Weights of a small transformer language model: RMSNorm before each block.
MLP neurons of a small language model. Each row is named by its layer, matrix (gate and up: input weights; down: output weights) and neuron, and shows model dimensions 0-191. Each number is 500 + 25 x the weight over its row's rms, rounded and kept within 0 to 999. Numbers have three digits each. A neuron's up and down rows have the sign that makes its largest values positive.
After each neuron's rows, "fires after" lists the tokens most often just before its 100 highest values on Wikipedia text that the model never trained on.

L4.gate401:458472516489523505524480520513490445494484548509533530553437533458452505482491512516473508500462472484542483514517540542509500524481511522496524490529492503508486502514458487470515476507521506533488502495529467576505480528489483492521484529483482516466499495480542464521517558490487470487514459474491523509487543463469493521496537518489449476475512528524508543488524526503499505471519497518471504487473524503485451502496528522494509510463500496523505515505541523479486525495503486496536452484538546483479465504496480533516521486505469546478472482500469523490455518481491529497
L4.up401:541519547483504531501465523517483533491484466460517485487478512522507549472474467516472504509491551495483561528471492454507511529480490515474474492503546444481512493495500467477492519505529518496445524519525498505493523504511512510487470465481467498524530488507527455484481489500485492527514494568486524508475512512521544483506538501446509538504545520503484501529468451499442513484504508453517481504534494511486506459487459455449521519539485538512489528472509495513503486513504546512493500505521505463497496521496524512450482484478468503503474531543497470520520497477507524510
L4.down401:492487509480517482471530448482513417499506471505511444509549513513499490492517504507504475507530517504505463474516527519476443470525539474504513485519481501510500470504512480495518545527495482526499496505484507462538471531526511543542494509506502498501503512504509469533537487511507532481496484452516511462522515500545476510483521490512476437484457494503490532460512533459485573533504462491533519501514543479507532537520499498490513531510532522529533506514485507499524487464544518490503476529537514487485530514465513502561482519472493526500493533453497536483468495480493477494
fires after: " (", "re", "."

L7.gate219:543507481462455491515530511520468498499478484530495498527504475503443489451503502542536461486499520504479462515513501489515476502498510517506495462495486504487492478491503529497448507525490483489443482487465453486503477477542568512495467503510477492497524523517495540520463441504502492485490530537530466526545482447473479486473512480478496507482499447541503510477510535554478507475507500532522492481511521515488506479502547516500482491525486554515537542525486502492467530493540530485514507492544529492491502502465573495511492489510469466492473508477480497465503495546489493518
L7.up219:471489440457515472546506474536514498495542517456436509510506518480453488499500516463464502532493460512530519482507517526507535471510497481503503471473495542465530509495497489526540500480467510436500559479478490486486496509516520538532502547495494476476488504539550484472479481519508520515524523498515507535533502434528496500488495521519502463478514495500476469495461469487511488502532500551509515534496528519507443481487534484504468495532475521501520493498510448512524494508501543486507505531519519481486524469487520477506509462506563525482485492517476471504507460525480516499
L7.down219:502475516446510489519485454477465534495532507455464508482510536486513501500496529465539487534505502526515497444531517460481520516464496505454549528492485517529555456500479488468499461503518506482487515517514440469514513494497514480489490502522514473506502474518555536527474468513511530525504484452504537473521501467519473495499481504475461509515498496567472531458509506489519536488515500505508475490485463521454493486524491475496472456507495479531529473504483562514518495444529518505535461481496494467495488472475514460508489521526489497522513500474517498543508484538487509495
fires after: " R", " N", " L", " W", " O"

L8.gate437:530512466504487458531509458492499503523515486486489446492502490521510464508497514527519529490512526533453518499472507529492527554502553483486549516481493458445491536518487488484464496520484528489486508514487487506573507514483498505533452475446483517496457522461461500479571474493496468477475452494491538561474515521528463506526529490477478524508490505475479540482527497510517515482487492492548501462511500480500472494515511493486525512487524548509497491455484497483497512472456479498504472490470482514489518489495463496480490525485496516526493490481549480477525516561494494496
L8.up437:510498450503493516536482481479493535531465543542483532450453489509487435491491497538455521460520490500480524488514466500497491500521508493565499544474513468507502518531475494457466512474505512477477480491506537515533498514492485531507461513475490501499502516544477551481526488484500505458497471489521530560531512490523523530495517553478540504499520502534564500492532519505515500515537528506481498480506489488517441487501533508509497497483511495460444510458491497496481541482476518496468513495532477461522517529515499470468474521478514503522502476452512465509479512498530514503
L8.down437:545536479512515470476494490517526493477522496518517511517484536513522503502536519495508499486491489446496521461475499486517492468496467526455490465474475502460524584507502519473520493516505505497469480488479536477510457530510522536489571505531487450508503460526510489435464504502512514506493489476498460454531510537497452502497493524492500508487494497470516486483491512521472519529494515515494527519507491515473487524472467518505511510563502465509493535503511480506473495504526540496484479481486517553518521475477511505500551503534460553470479483536519479525494475460553507452
fires after: " ", "19", "20", "–"

L5.gate383:488519485535477500486497524503495533482538489506515435519498477465498484516469481520489493480574546491541505506494498486490513481501519539489480517502516514485520550464494474471503467565512487573507542502529516505479495484482549468513466494522469537465554481465453501512492528471492460503548486515546542471493489517521495531473507517503520491497507470472484517528456517492503517487473449499501507509474514516541524521510474515517504522464530485499485483479489476520493489509523518461509516427510527520516468522504504528546487507533516488487509489499483492468463499527479482496
L5.up383:440487486504487466490466473506541553497496512517481494508507488457511512469491480482468467493505446500492545530471504489502450492483497488484500464541525544518494517493502455479515491507474497529476544497555475534463486509532530459462504510488491534482515465502500493488539485517509493478471487538515553505521459508479549485458556484495563472497490512489520525538559508486479496527516542480519518531524542489484479541501521483506502517476490484467513533493509516524503537500506500514490506498536472494486495471503491464493498449532479495465470509518507501517471479536499491459
L5.down383:503530508413521485537475482494514520509516510470495494486507519519558482551526521508497530511500495462558511538481478459495501480533503459513478554507461477529473518475534493504498494488511511488464505472458506539488478522492524471492531503498500506540512483508513490509482521516508549478496489549517524500496515515517498488436500505537478482472492506521517494409468510494513495548508530522523527482496498511529473516515497488556487549492525504495491504518494530502505480480492461466481507474494476494522501526523492485482511530481457438508497489520465470477492486525471475463
fires after: " d", "2", " D", ")", "3", "1"

L7.gate415:497467461485486470527496464530445530449440485504519502514466522548451485482479508491487528522543500520484492546474503478480494491476511481535505507507509524533514493497503505507448488543464513523456497492513473468483524498499485525535482492500515474459550513489476525543487502504491497549519484477486497516497486492498516510497452533519528524514559498519483508458536465531480514536479500515493489481477495532498500496529516518476517455567509506509485465471523536487551484462502512516503523461500492487543476483480515481503495500518524560561519481521513499486506527525515516508
L7.up415:520500445522479515479531474521514493512535545546494503502506501497538509487509514509497565488534519509512509499492500485470527526472519494508518509552472499467523509511522495498490495493542494524477498488541521485492469519493535488496517488486458504531540464493495509536506492473470467532542532496468505522519496510457486521529428504458462544472489493512499501458501527466553496537489516487479507483474505497534508497506502488490528493510536464486465548520526514528578506506491519466499470493514549483465504493472515510501477535465536483529528527471506477525482514517502549453
L7.down415:511505538496546466476481545471522462458517481503512534486525494494524491512496497525486506576485567505512482504498532473502519497479484544518515507530494498463530470464525532494498526506457533465521457492490528504463500480504517475521453511483495513478499484508460488512495490462508548520508482534466478495503540519507532517486509481479496494479494534519488481535479539441482522500556531515488505528543520496475525516450469496536493512513537470485494512522543516479490478532522504455515452486477453514485464513477493485484475548519488528487449517505506496492491481515516509506
fires after: "t", "a", " T", " S", "u", "T"

L8.gate151:484493497503506508540474500470497482522474508483508517515485476533494463487490470516513490492533521517526528505485521551499533472462482482498443476550480476506506548453504488489437506498496531506513500517494447486511523548521483496535448507451500502473492475478471499485486510524519459490496491507516520469488505509496490490489518498487468454515548570518486485520500502512520516488541487477525481560499489500503519485511463510490542531462516538459543530458495512553524467504522498535534469498488509507545519492498493514468451472533516481493529503467526505466526519548518508499
L8.up151:473520479488500514455501524511540490470510400518479496493498495537476515499511524505472526461493532556495538500532524523539493506442483462520467490529439519489459496555487525535490496481540496510453493557483492498496485505513474503499471471474487479469471512514499524511507486457500512496530516505507496497523495494496469482570541524480521493523541483539486480501480502551492538492454475482519495478534546497514522487548503491506481467516501491478506483500521470530480511458505488526531501501495498486504462511519474489505502449485499491516463491488487454500498504509494479529
L8.down151:474496498561468505502500492515456489542488546530521463506498473508474543462520487501484487514474505502459484506504480466480488505520496493448506511477528516468486521460531506508491477497494510521503502473493503483503521530530513520448471506507516497501512511492521504492467517548489496512459490503490501518505467483471478504494523477487474455524467486499515514477528488515504452517472524527485504510470516483424542425480538503519510478497536506485487499532474464480523481491489506478477497504449469454564537487451537545508545524528503495485513516455524476494529470473498461484
fires after: " The", " the", "In", " In", " per", " in"

L7.gate39:491470451499491490530522475498465495476506463502515513535459503493495520471480532509458466473501505478491515486491505476492467497484505525504539488496476520516506456468484510518464497457468488535498533493520500517481489475534478480543498541507518511484533503512476532521510515527500492521486523523494487484486543513437500477446524500512507538467474506472519523519475529486496481537497508520540471486502527527503524487540545522497506470506453498471532507562495491506521484525518518491464513478475528520526464465467557536479493528493522548509495482545439549511489536494520529545
L7.up39:537494498481493539484514459520481481481532471527546550473515493523465493515538516479498458500525485489453523533481478529510476484494477524486464516486502532529476503499472501510534483496488549541537477494492468569520525513527506512499513516492470488522488510541515493477510467500445484570503477484491507487503473543461502520481471483473497485494527552509511504463499495492502507503545539497491515522499474472515504483481449496512534489492476508532535466519513437515509540534489499499479479514508494499539477494526458496485510475499493459452490508512517472475494433541507480512
L7.down39:544515539453504486499525520494493532514517488453480534482517503504506503481507529526438456464488464518475501531498523502481497530539496510501512494530517530503484473485502506499462523466464499452457505493490448493490454538500491483499502461529475515467498495487515542498444494516526504502508518476512522483487504506472527514502514497510509490520475500503523535527503532476524558503505501450498515449488501481498484475489519515537533506554481523536549470519496522541504486538486527520490480513503458536454510481509532490535517505525529550537541556516489485505462499483515467531
fires after: " M", " I", " L", " W"

L7.gate248:513505488513450505542498528498488472480469539496511478552492499535486467459517534551526490494499491451552482472528521508535503495494515526504520461477483498463502525515480502465515509531477497519494492498513488449539476496528497485506467524516527477496539484514468527484487488472501454530521540487532471490487518487519487514521493516487483508540484466496459485469502460537516506526497480530553534491493534523523541473553539469531499523487467511492458471515515517503525532472488504536497491485544516472477530504474481488491479475486536463521463459485515455494544491520500541486
L7.up248:509459539479501490515470510496492518495454497500477511489517514514485496487476548478473491528511456473516451493515437515512504514448494537528530480539512508506524535510521492462519522530488493497511479529509477483556494531465508541544512530470496497503518543449484520487571465491478494520522500496446537515484506502542508469493489541511469524499506506479503499529489520508536523498478570517527537464498484497533492476477539455521512500499460514480497491467511493495503517537483477496519518503484485523479523501483499492443465482462528513487466455538510470512510540495517509496
L7.down248:472477479552463492464502490529499515477520490520470513500489478514534476508560510555478467508481524472527486508493525505519454511478507518505535509516542496504506563466507516523516509550506529519548500448495472509529501528509534507476520507451507461538503497509479458506518462455449472498520483453487479504529485569510500512524552504479484556517517512533519472484465494491473448502482490520530509530528508516443488496550519524499511522488513529490502516515532515543511504499505506508471500534486459473495504483482497512498512487474497516489475520500478483533487485538499495478
fires after: " ", "19", " the", " |", " re"

L7.gate185:511489508517503469528506483473499475531520504482516464491470495501476502486501481532529527514494524533467506552491477484503503528492494551536468526495455517480536518467498536507521517481486458516524499464534480499468529525528510448499465479511486502485483468488514484498535524517477467489487493526494523466467513474524502527468518510509467458500539520499481492481505508506517539528487511493512557527495487463517483507525480467516484466472515529431506490459506535505506434484487502534511496474515464468471495465522491497525490483500532461517470481450546530467525503539535513564
L7.up185:499475476509463491462509546508498533482511498484480500527537542468489515480499480505474482505475496472490546479511514482500478495466491494504487507533511538519498494496526473465511501494506489506560474469498449481521473444482417544470512532463504462484507510505510502470539518497477532480479533504500530457543471472490510457480533481483492523494472473524460481496473513515506459543505522476500494512530506516513486524486483468484491506506512448488555475529505488515502466437515484471502511524469514503478476452467464534520489473473493481468508533489505486518541477534495531521
L7.down185:505523467462434478490491489549464529499494527487501481482527501437519470469504479485505502484511533536482525481488541536495530529491493540517491468502493485511484556494535455568476492477519495497503513487451481491520504446498474483524491516472532506515506494508523443478486464500501506492491501497497557516518522464474502504497525504507535504510495490536484478493469547531478555540530477503511479483534447501498530489502499474485520517486517515462494524486478505529478509451502448459486528462496488496476512506509487505490470492512529505449470552526517495496515472495483468472
fires after: " s", "In", "1", " (", "-", "3"

L7.gate87:505497516532503468492512455482447483525499484474498484490488531534500502539508518540511490488493450473530510481506508548488498541530479452533457484512470509497495518508477546487450529563489469529510498567486496518469542499488541490502521522483485515486491517519513470491508526502481480503489513526547537488502532475488478468487520517514470498502525533517487474513503498515495495484462490506536543502539510497548459537505479507472560504476506503540507554474495483456540432511524516513484526474514475491474490525481484520503488480507498526478498492471549517490486460535522512505
L7.up87:531462501489529533509442525496502475478472488479528528503508454495480488465447475563519456496525467532480490512479536491476462492506530535499494463520509502503500488517537545481485532499479539515502514531450493475504486536531509538509538526517491486474468505469508509471495483560486527512437495537529525527540489497509510499477489518517494500500476538483488495509529472467492516500537504498504511492464486526492488468514504533522498512563525554514479483510527458518509499499542514479505589517473475491498517493493532525498499518485528497494538493530505513465497517496481501511
L7.down87:532551512512469502508514506497480526491490555502487497481533511489492498540507514512509517506542546508518514479507521520504516537515462504494472451561497485529468478528519490545507500524492511524492531545450490513528499482471488498484534512483484482519481504470416512490496481524520489472467464504560521493477486474516534481484532466469487510472523513492465464501482496513497454535512482487520493495503512478526519515521550509500517489529423492512502498500483529477545503450498488500505469491499475513437491543513515478537474493503499476486547507511491438489501529502478528490
fires after: " B", " cont", " p", " A", " att", " b"

L5.gate268:516496491449522505496533474450479499500520478472479465567497483482477470516526514451533477508500498512509490457508501457510476512542481454469493476450509488509507491569531462518523512520520473508512489461516474507487518449479492477507526516503528441484505460476460488505513529482497504504475490497482527481479492497508500489458488512506480492519508509570479490492451557498494509526503484503475495474476455463510514490559511517519462475500536510498522500487464516535516479506465540499478494507522487552516517507503500479511538460508530530482468456539493504544493505498504487491
L5.up268:490510475435514492533489512474500554488467477508516436508493513495496495557484450478518504484492514511510512497523521500524460452509481484504522486471480508517488507534524479520564519518481504524522502453526495476509490471469463541493517501549472463492486468495490491549476504507491509477501506548548468535450480527476497511477452511511478533526476498521494449508479504504520514509512462490531466498501481511519506506470522484474472514503510510506507525524481510528468518499504499531446476503473514536491526506515509518496527503466531522502432467532532505537511518555470523474
L5.down268:505555497509543474476516559511500527489458493486478468525486523493520505504518489510489530480481487478508504479527530514552526511508500474505504497475498501545480514522500457542529476451505481472488461439502502505514468512514482532506535499507487477519527491466536467501443507507487516522481537480544473492491458474468509462498473482500499519500491550484518513490438499468506430487492488513521472486502500499506495537523487472487507472496482511460531511528516510537481533543493505519498531484480522541479480524508484468477467510482513478483425503522474456528470515531481501464
fires after: " p", "og", " H", " st", "-", " T"

L4.gate9:512517489483431464498504481475508451484529478489499530491468532446502520500482468498491513515510533538542513480493531488526508515492501508486517478505519517529490482463436502482461448497530526504530490476535502492545522486478455473498533479515522502458517467488498474456497484489506430507486482472478523491492527467498524507494543481552483469486506487511454494505484507528495475524475475502512501451512528514551539487484548495517483519466534454498525522489487481463522501545453491531481452494486536514474521541484498477538478495483503545495514483509499520492507504502516503511
L4.up9:533507501490512524526499507539518481512502523532534500505511513473478495525509484478517537466484469494490484524487487445503536470472460518457507473492517492518512516490482501460520463488502483505503520480529438439522480504499498479496516508514506504536557501528521518533458506457491533530501532536468510461483507528458497499489499496509554444516511542545518483499509514543482507511513486520505499555440543474479482497496477505485520495519496516514548500518441487445482512464501535507502534507538500532544517474491495521461499475492520486527508500532471538514496482472522462495
L4.down9:453519512554505506530489512483525467493512491484528491513488534516521510511516491470505533525471509483501513508444516515463476483492528482558445492485492488505484447496508507504489491514547494478513526471483482475538504516504484525511522496519526442543533480458469505506534473511459459484501479520511505510522506550517455459462519445505534496501492519497493468550464555521459552505511493505550482518483490433493513477539492512470543503504497498523488546532494476496512479499514501494491501472524507508499483526480525515541495519512484499485461547527479506504476543517512495506
fires after: " (", " wh", ".", "/", " H"

L7.gate116:500429480500486473535534497483497531469518471554505492491462521501482507450513505497513500521504530488473513536537454499508457482487471493533480471454481505535520484492498554522485494487516520558474526459485462499479543478518530481518470492502533513484532512503507496525494527515534523526487516446489524526509491508507462472507517515501522518502503511489471494547524502475511514522502461515489485490440488509521526504509530500495475500501485567512493567491454514523529495488505502532476484473518509499463515466476503514508494484519501500476471507546495516539518504569445480513
L7.up116:498491480485493474488493439500482554479512487516540532534516505530487499538508563502465547524496480445540500492539511533558502519508485522440527499481466483488497515473508473489500518548445516497465523515509521472466501521532509464460498463506471488489533457529482497518515477472542551506487480507519522517476491531530504502525475553490502506428488507495529515501531509528494500478524464514510483499490546520456488512506497491487479498479481508522488547501497514501538516473473509491509506513520501492489494473503465486465491476546514482509494512529512492532533530528465520516
L7.down116:506544514499492509440481439472481479497536503523538527543527510533478504539484504483482513543464509457482498490492500496518533549477476571478536475515485529487511517521522511480500480509507488489510489535499563450478474481515498517469502495489492495497534497565494505497470487461520496486527498512519530544476497521503576492492498487454489452473502471444499519503518473488497507452504492443515514483499478464533492515475507517502509470519495488503512532493503529510531472452514493477496524516518502497506478512468489484494489503499545511515482522515498426522499459509513504511
fires after: " D", " H", " T", " S", " E"

L3.gate477:511441510515464542516534531504543514534511576482511503478457483467447502519531491505516498502488505468508518521471546501472495527538540507526531517518457475500533530483474531512501514508480487478480518410479487496511519507518475494530473455500519491473534509493503512490518507516525505470503432511503499466492461499527519476438476490478475533486546490512513492528479483452480473478519489509483532504504494483535509487472512516479475507497508509446501492465461497521525524477526495499482549506521474499507470515503523531509514521480498500445512471501471497488491537516499497486
L3.up477:462483491495538474508513465518494527521542534485483510484469495468454492490530462501446527493498461479490542519508491529494487461535503478553538498487477511539524545533494495517499507492446525485518478462481528531498496438510485462484477495529559512475544531519529512525492489483531491494500492540521532484449475528458524465443472482494515527471473498489491497490513497511454488488509534553491504523481489503503489519496518508505542483503520500505532498510505519493513520505509516475482486443526527500534465484471513547525500518488505529461511505471480509500484512512466545467
L3.down477:469491512502498494486478509504521491490500565534469487494506516562496458509475476492497528491510521505508493497433493498491528473510496507462499510515489496479491551477509519496448504538489508524534487529521488461481509475508466458462503513483485506472508491494490523489465500504508531488472528553477525477447527511480520510496492485523514545489507510491539449490497509487507535528474492541523464475510485460499501444523542514533508482520511497539527475483500503474517533508556500533455467464495531448505482497496508467480529464472505523474513539454493462504514462542523481454
fires after: "i", "3", "5", "2", "8", "=="

L3.gate201:506529505468516525527492474517475517516493511506492438539455438523497444520481513536514510515522483527447522491490510493481495498485513517454529470474488479480467506513533547505529473517498513540482512482488463495516504489485576479527468508511502477467506535478468454511498511521472554494484530495464493528494488472474501529499520468480509487489495522459498494524468476517538500471535507502562508495463464445501500493504530525456497510507462496486488503489496498462495504496498489535491485526539456484505498512515479477466494499473528519520509436518456528499493529541492513518
L3.up201:510556502485534546535445463560465510522510514514478481485464511509510465537515513474519502491511512519481533516456517522498500521497482503462538450490518470471500551470547502505540479503492541541499518496473486530478474522477528466487508505524477463487490530530532468496476474526478554501489508512512500557483478520467500488490508469490491502493472499474543475484505486526510488493528495470535475499502472456473471497468512522506536520507477520527473487495496542491469488489487518528475508507496477494531499490493433488480482526472518537519525522512490481561510542524468476497
L3.down201:508484553560508511457494485536506504514503496492464495502528534481539491474525488483423529513519501492484505499485471515490544501497548478511548466520516494505542508509479483514536502508508487468459491512488523496485492495497517470455496490525482491475507522506580458523477477484460496478483521485496496525487457521487515493473505506497495485490496497466515497454463530470510408520483437493458499471514466468486481520487526516519558486502491493472517460502498515518485472522497487520487525467486541507527499486527499548479489499502506532500488523526483513545513484504482483459
fires after: "es", " H", " T", "n", " In", " E"

L5.gate433:542487478500436513457519508484492484476567490511471492536486477511474477510526482458489520497478520495542516486505472455490530516437470489521487517454442498467509475517485497523486505512535472518490505503502474459504443495464495496482484531529462497494561490494477479505482493478476463570465500450531517492494454510539484523465458500563519494479495477509512482518515554520458486513532474494484515484485503485490487504496520488505476548513478515498475490526479494491478478505492515500476477483520515505473527470507506515504506532493493459528489528460512486474526479526523503494
L5.up433:499514518528496531510531518500491515523509534495546497519543471519456500460544527489487508510438490472530519493460515509491513501495482566487495504510568536496496468483499506523467449512494503522493500495473535474499491550483453499499497468477520504500505487538501515526542495493502511544513539489537554477504533481491506503511475487502487506517525481520453521535528488479471513549529489543514504536473490480487481498531480507512496494487519503525539522502492512489548483522482498500486492532527469498495475518496519532473542482529499471512539502506523565535508488472496495412
L5.down433:489575510537474514532467493503458477486513500483473489459533496494506495508526484520453486482465547528487507507501512521461478510488500545536515500459499500493486502504467506505489426496513478495504475491468535508517475528479459484510548519530523506471525538529499497515572467505485487471480505485522504495476557533466480548487526462548515453533479507513470514463487468528503539508503478518545504544464496512519533532516531488494507528490526546518493523503515501509477445515511476514504479499506514491497518454493504527468518517479529471466516493482512519504509506483501515516
fires after: ".", " H", "b", " b"

L5.gate221:511512480539517490550511461500499492466532512512489473509461507443457472490527517520466483504554518499496444490477510548483477504484547522521541476464461492522512502472495506520470500536451518502484520504491489489525511496474504521525489503488508543491492482502490490495545488522504482492474482490548520513517453483523509489498480527553532475505468538484462514512495521456505504512463455485545477479549506506533447488482505472492508484531521496502494523548501482540500464520472505511536493497512466485503479541501538508521458526507523516462496533492517503500454482452458535508
L5.up221:482490499514505488522500465492506519496545494472487486493475522538497456448522534531512490507562540528496472489494521509512483506501547477490538478512468513497516467466494507487490512480476523506481463486483551504489496554455516494511496526511508539506495507499494581493506476505517459500483512453529507488465488509525477540552547546553529513557455488541496508475511521481526509526519515479495473487507495526529498493505466498466521446509493522511491494529489470502486489529487482508528457493492515498508486531505535475472497510450527530486526505479517492549502518493492562473
L5.down221:481505496561503551473493517489521509537504473514520476470472515499517490526521538475481520478475503496519515482497474466503530477562495477503459525536506505461508566484504534494524502495478491496472484479510549530473515513471517533468489535545483501466475482502505513466487480529483485519477515479530503545475535504444496478510529516489475517495492517541542457458485479537476417487498501519469493469490523512508513517485543509504501495489486511505413492476508514490470545500485467479486479478449507527492490506485486490530467526513515514537488517499499507479527502517505467487
fires after: " ", " pl", "–", ")"

L3.gate431:518479519455542463491530479450497480519531527495493479448496520494474504502489465463512510528480516523481472480520526479503520540507531500501497511544550469477501497480527505503534515476544535488499497498520459479506519483488494450525528506504533432523491514474462497472474494502507469509486496472500520483505494459531479530453472481526523492494529546515480525489486501501478487484427513495507546510514502478480488475498526500483514482495485497473494503496500489484504476504532532499521400497501486482484495493515502428492549471530507522478481490490474468533502498467523485553
L3.up431:486495518505541487455505503476502486522486478486477460478523521465477464470490469459534550524462485504517530490475485460510528536517471530538543511490487513466506497538497497515509511504531468521533453458467480479468543472516569491511534485498532456521512529488500509521514519473471513493490532495536489507491498485498517487488490550523477509548499513496541480462466520495495492472483519483510466491510485483508500544568498466467489504528496504484490546525473530490469502470503515498489507455521483533534508480460493501553499543524516489487457482453512505462508497495507522485
L3.down431:488554516461462476514471527514517486525532494499562540498481469508549490502508483541510483498549487474513523549558495520479480476524498540505494494507505500485519554478492500502530507508520484517484464448511476534487449491531476486550503525547473497519514509497545534467511501520524521523512482475514473529486488543501530516506478523497491474479520488468534535507519522464536433528496493491489461478482478481498465510503492539509528496507524500476484524503500461484502459516464483502512502491498477516523528473525462499476518508448467540491531517523537508474520488523466492481
fires after: "-", "N", " (", " T"

L4.gate139:571495524469508517480504454514493479530555477503540479470516475466537517500514520505492502537466466507539504541507499460524553528507496506527523539504471480532504485497489495556519522510498447468513493513516543522517499537514507459509535497455494487519492510474525487537512490492506521574486487498460544520487529468505456462463501528499490467479509463521502478510487507487523540477534531484517505473515519505510506507516490503498533499491480495508515501471460508507543498483530506506484490512520512510473515473533507542474440473508513499474474484469498497492489481482543435505
L4.up139:497501524493524497488500544522496500501526549508536445480486455540525470495459513471495492516519487494553505488467516488478538492504495530489507500519508505495503512464527507536507502527515542530536518462460505505482456512485469500522496534468511485538469517462483535470487496536504507524464474514501571462521484483505440480466460506456512509487512534486492480528471493446514530478527511480481528482509510533519529489525508505508503521504508517466494502466501472518497513536524493519497514500466464486498463553545496547554495508487429510515476486486509490522508492507488477545
L4.down139:492504481477489498533512466456468545503490509468442509534502486565449503521542477502510481492509529523465479487518498499535506527467518478494525495509511542474521556524477525492505515532506474489471454494499458528465526446513508493421481502518503497523497490533522530487516515530497470450491496500477498524458471506528519516518502507503503510521455515512515505504511451481514481483512492501543494488502530526512501507483555483507492462488497465499516462496517517511467476509501506508490485466487536483519499531545482459541514507507517537484497468551531531536532529504462499465
fires after: " H", " Th", " A", " b", "B"

L7.gate105:506478501482528516454501528467438494489508438504493504469478458504500460490490474510460472540512484453530485482473506503496527488509498512513473505513490490465492494507475485531502503490505484495494490546519516522554548466531523427505483540491499525516528493487503507486476468515493533485517456477501473492445551495544526467481526485504493534499495516543477537531491523446509516476475481506521525507512494502460501455520542485477475515472525496473474555486525548515535520500501500512519495498521447492465497484510480512546502496485535538503532529527507466479489496491498481485
L7.up105:531527529497525513475488517479489474514483488469492480523508478483490494479478509518544492506494466517526478497548474530509532510558510461536525503554501498469513508468482529435516524551502479530488500492536505495509515499519515511488499502512526446505549487483474487487509503470476512497518480524480466494537517512459545510557496527483480476486529484528489495494519480497487501510478476541503510488487496513511508531482507531510460499460466518494511539513548440511481568455538511529466560486512487485477496495513465484483544496450526490501518479492539483458523472506520498525
L7.down105:497532547571496509506505492515514523516513481469481495444540507485507506525448460511492486454491514490514523483462470487509489488520506502487458479505503482496493506473511507521548466517494529513501501477500497495546502483518504529520524510487500494511499475483474467499513510493464530522509481485532506477489503506474496437513515491537460510500477501489490550444476536458440483494496501492435548508549503522474515502532513515499528479490435485479491526479547525484488544500484495461527493506524458489529512453508493476485495539451490461489513478536519471518476493457492535502
fires after: " d", " b", " A", " dis", " D", " new"

L3.gate221:531462511476478475491492486489486520445526515432493500519504484516493544433516481518481494483486509502541516439557506466499529513523483470515492518476477480507508511479487513541518497506538519452465495478517484535508471495461464514508478463473527494505481526513487473488483526509472511463485455503465512487490541477481534521493498505488474486498471550529476499544488496502508505503483489523512499520434522502532533528480516483479494528524516458460518478508465465496516494470511482493505478545511483512524526452519481510503495473510534507508487488495499538516581524486501527543
L3.up221:511477490512479473505475497523500498514497500528572493483489542482497472528512509478509472506538499523449531468484496509482530527495488459457511497479510526490480459533499476463537502517497503527522542464460531445509472476486499475533498487477492511471478546504512489518517499485485503497499461520512510536528518518506488509503502509484509495508510480505498511455510544475454476469516504512467476520497501510483491487496493515499485526529441476483470509563491490516512533479496474567467507510492511466561489478459531545436501483506548500505520470538516500516551556502534488480
L3.down221:498493489498523541492489478524489485486511529471459528496489481517505486475481493485498498471464510445500477515489523518505488466462510560503487511531483436504509495503463498513468502503467521521459471512523510532518541508528476513532500548505508495543501523476467501463485509567520494483515527473479518487468504516517487456457487480523510516489479519484504444499509519487531483532497461445492492473476495477510512502487513535492516476520510508517532493484507489544481436456484510466486468513551487543468532489540503469552461505488475549502483494480530491478459458498513480482
fires after: " un", " f", " (", "ren", " wh", " \""

L4.gate130:525507491474485488514544464467505494496495459482479460493499513520519490482500490472497521480529480529494526477509456527491484518466523493479522484492513450464500503526500532509476492514445512527445475480497486477505536520455531492479495497483491447500473474464493500493499468478494504556518515514488501491511480541526488494477553470555464517548481500495517475487477539496516528516457461506513482493489502490518490480494500501508484485509552458540502547479496505497476458505499484513465433505503495502446523534502520445537494470501494470493524508550505484461531518466516534455
L4.up130:503487543507490539528486509487521501444436465543506472456504489531515484551529501463511465423510512513555525485543504526537496537515506491502495484509502473523501477521506547507528497472481480485463513528467540480498515493470529489503495491488497522490447500475495526500491532497535494535514476481461497495490482511480491476481449514507505541528540508506497460513479482496514492546542502452516521515514479504537478529512520500493562475490452516482470463480542484508504493493532471483494527503507521513522520479516540498461487506466498500503501513502470541508509526450528486500
L4.down130:483500496560555488489492510506531479473483519509510463511477516500532528516459466479512517481500481513519548491504517477569482473482467513509529510510500500517500443512471524515508483496493508491497520484447507478486501526504490569497471504480531454492493489519505499496463525512528533498514457481515488507455501511455510477532462496461505514509489542510522501512471491516524468485497487476438549485502554498476521501538518475489533497546472502517506476507512486516551494466514462509505545516476551552523490508506529521511495542475531505474458524510470522519467495513484478529
fires after: "og", " t", " ex", " r", " T", " m"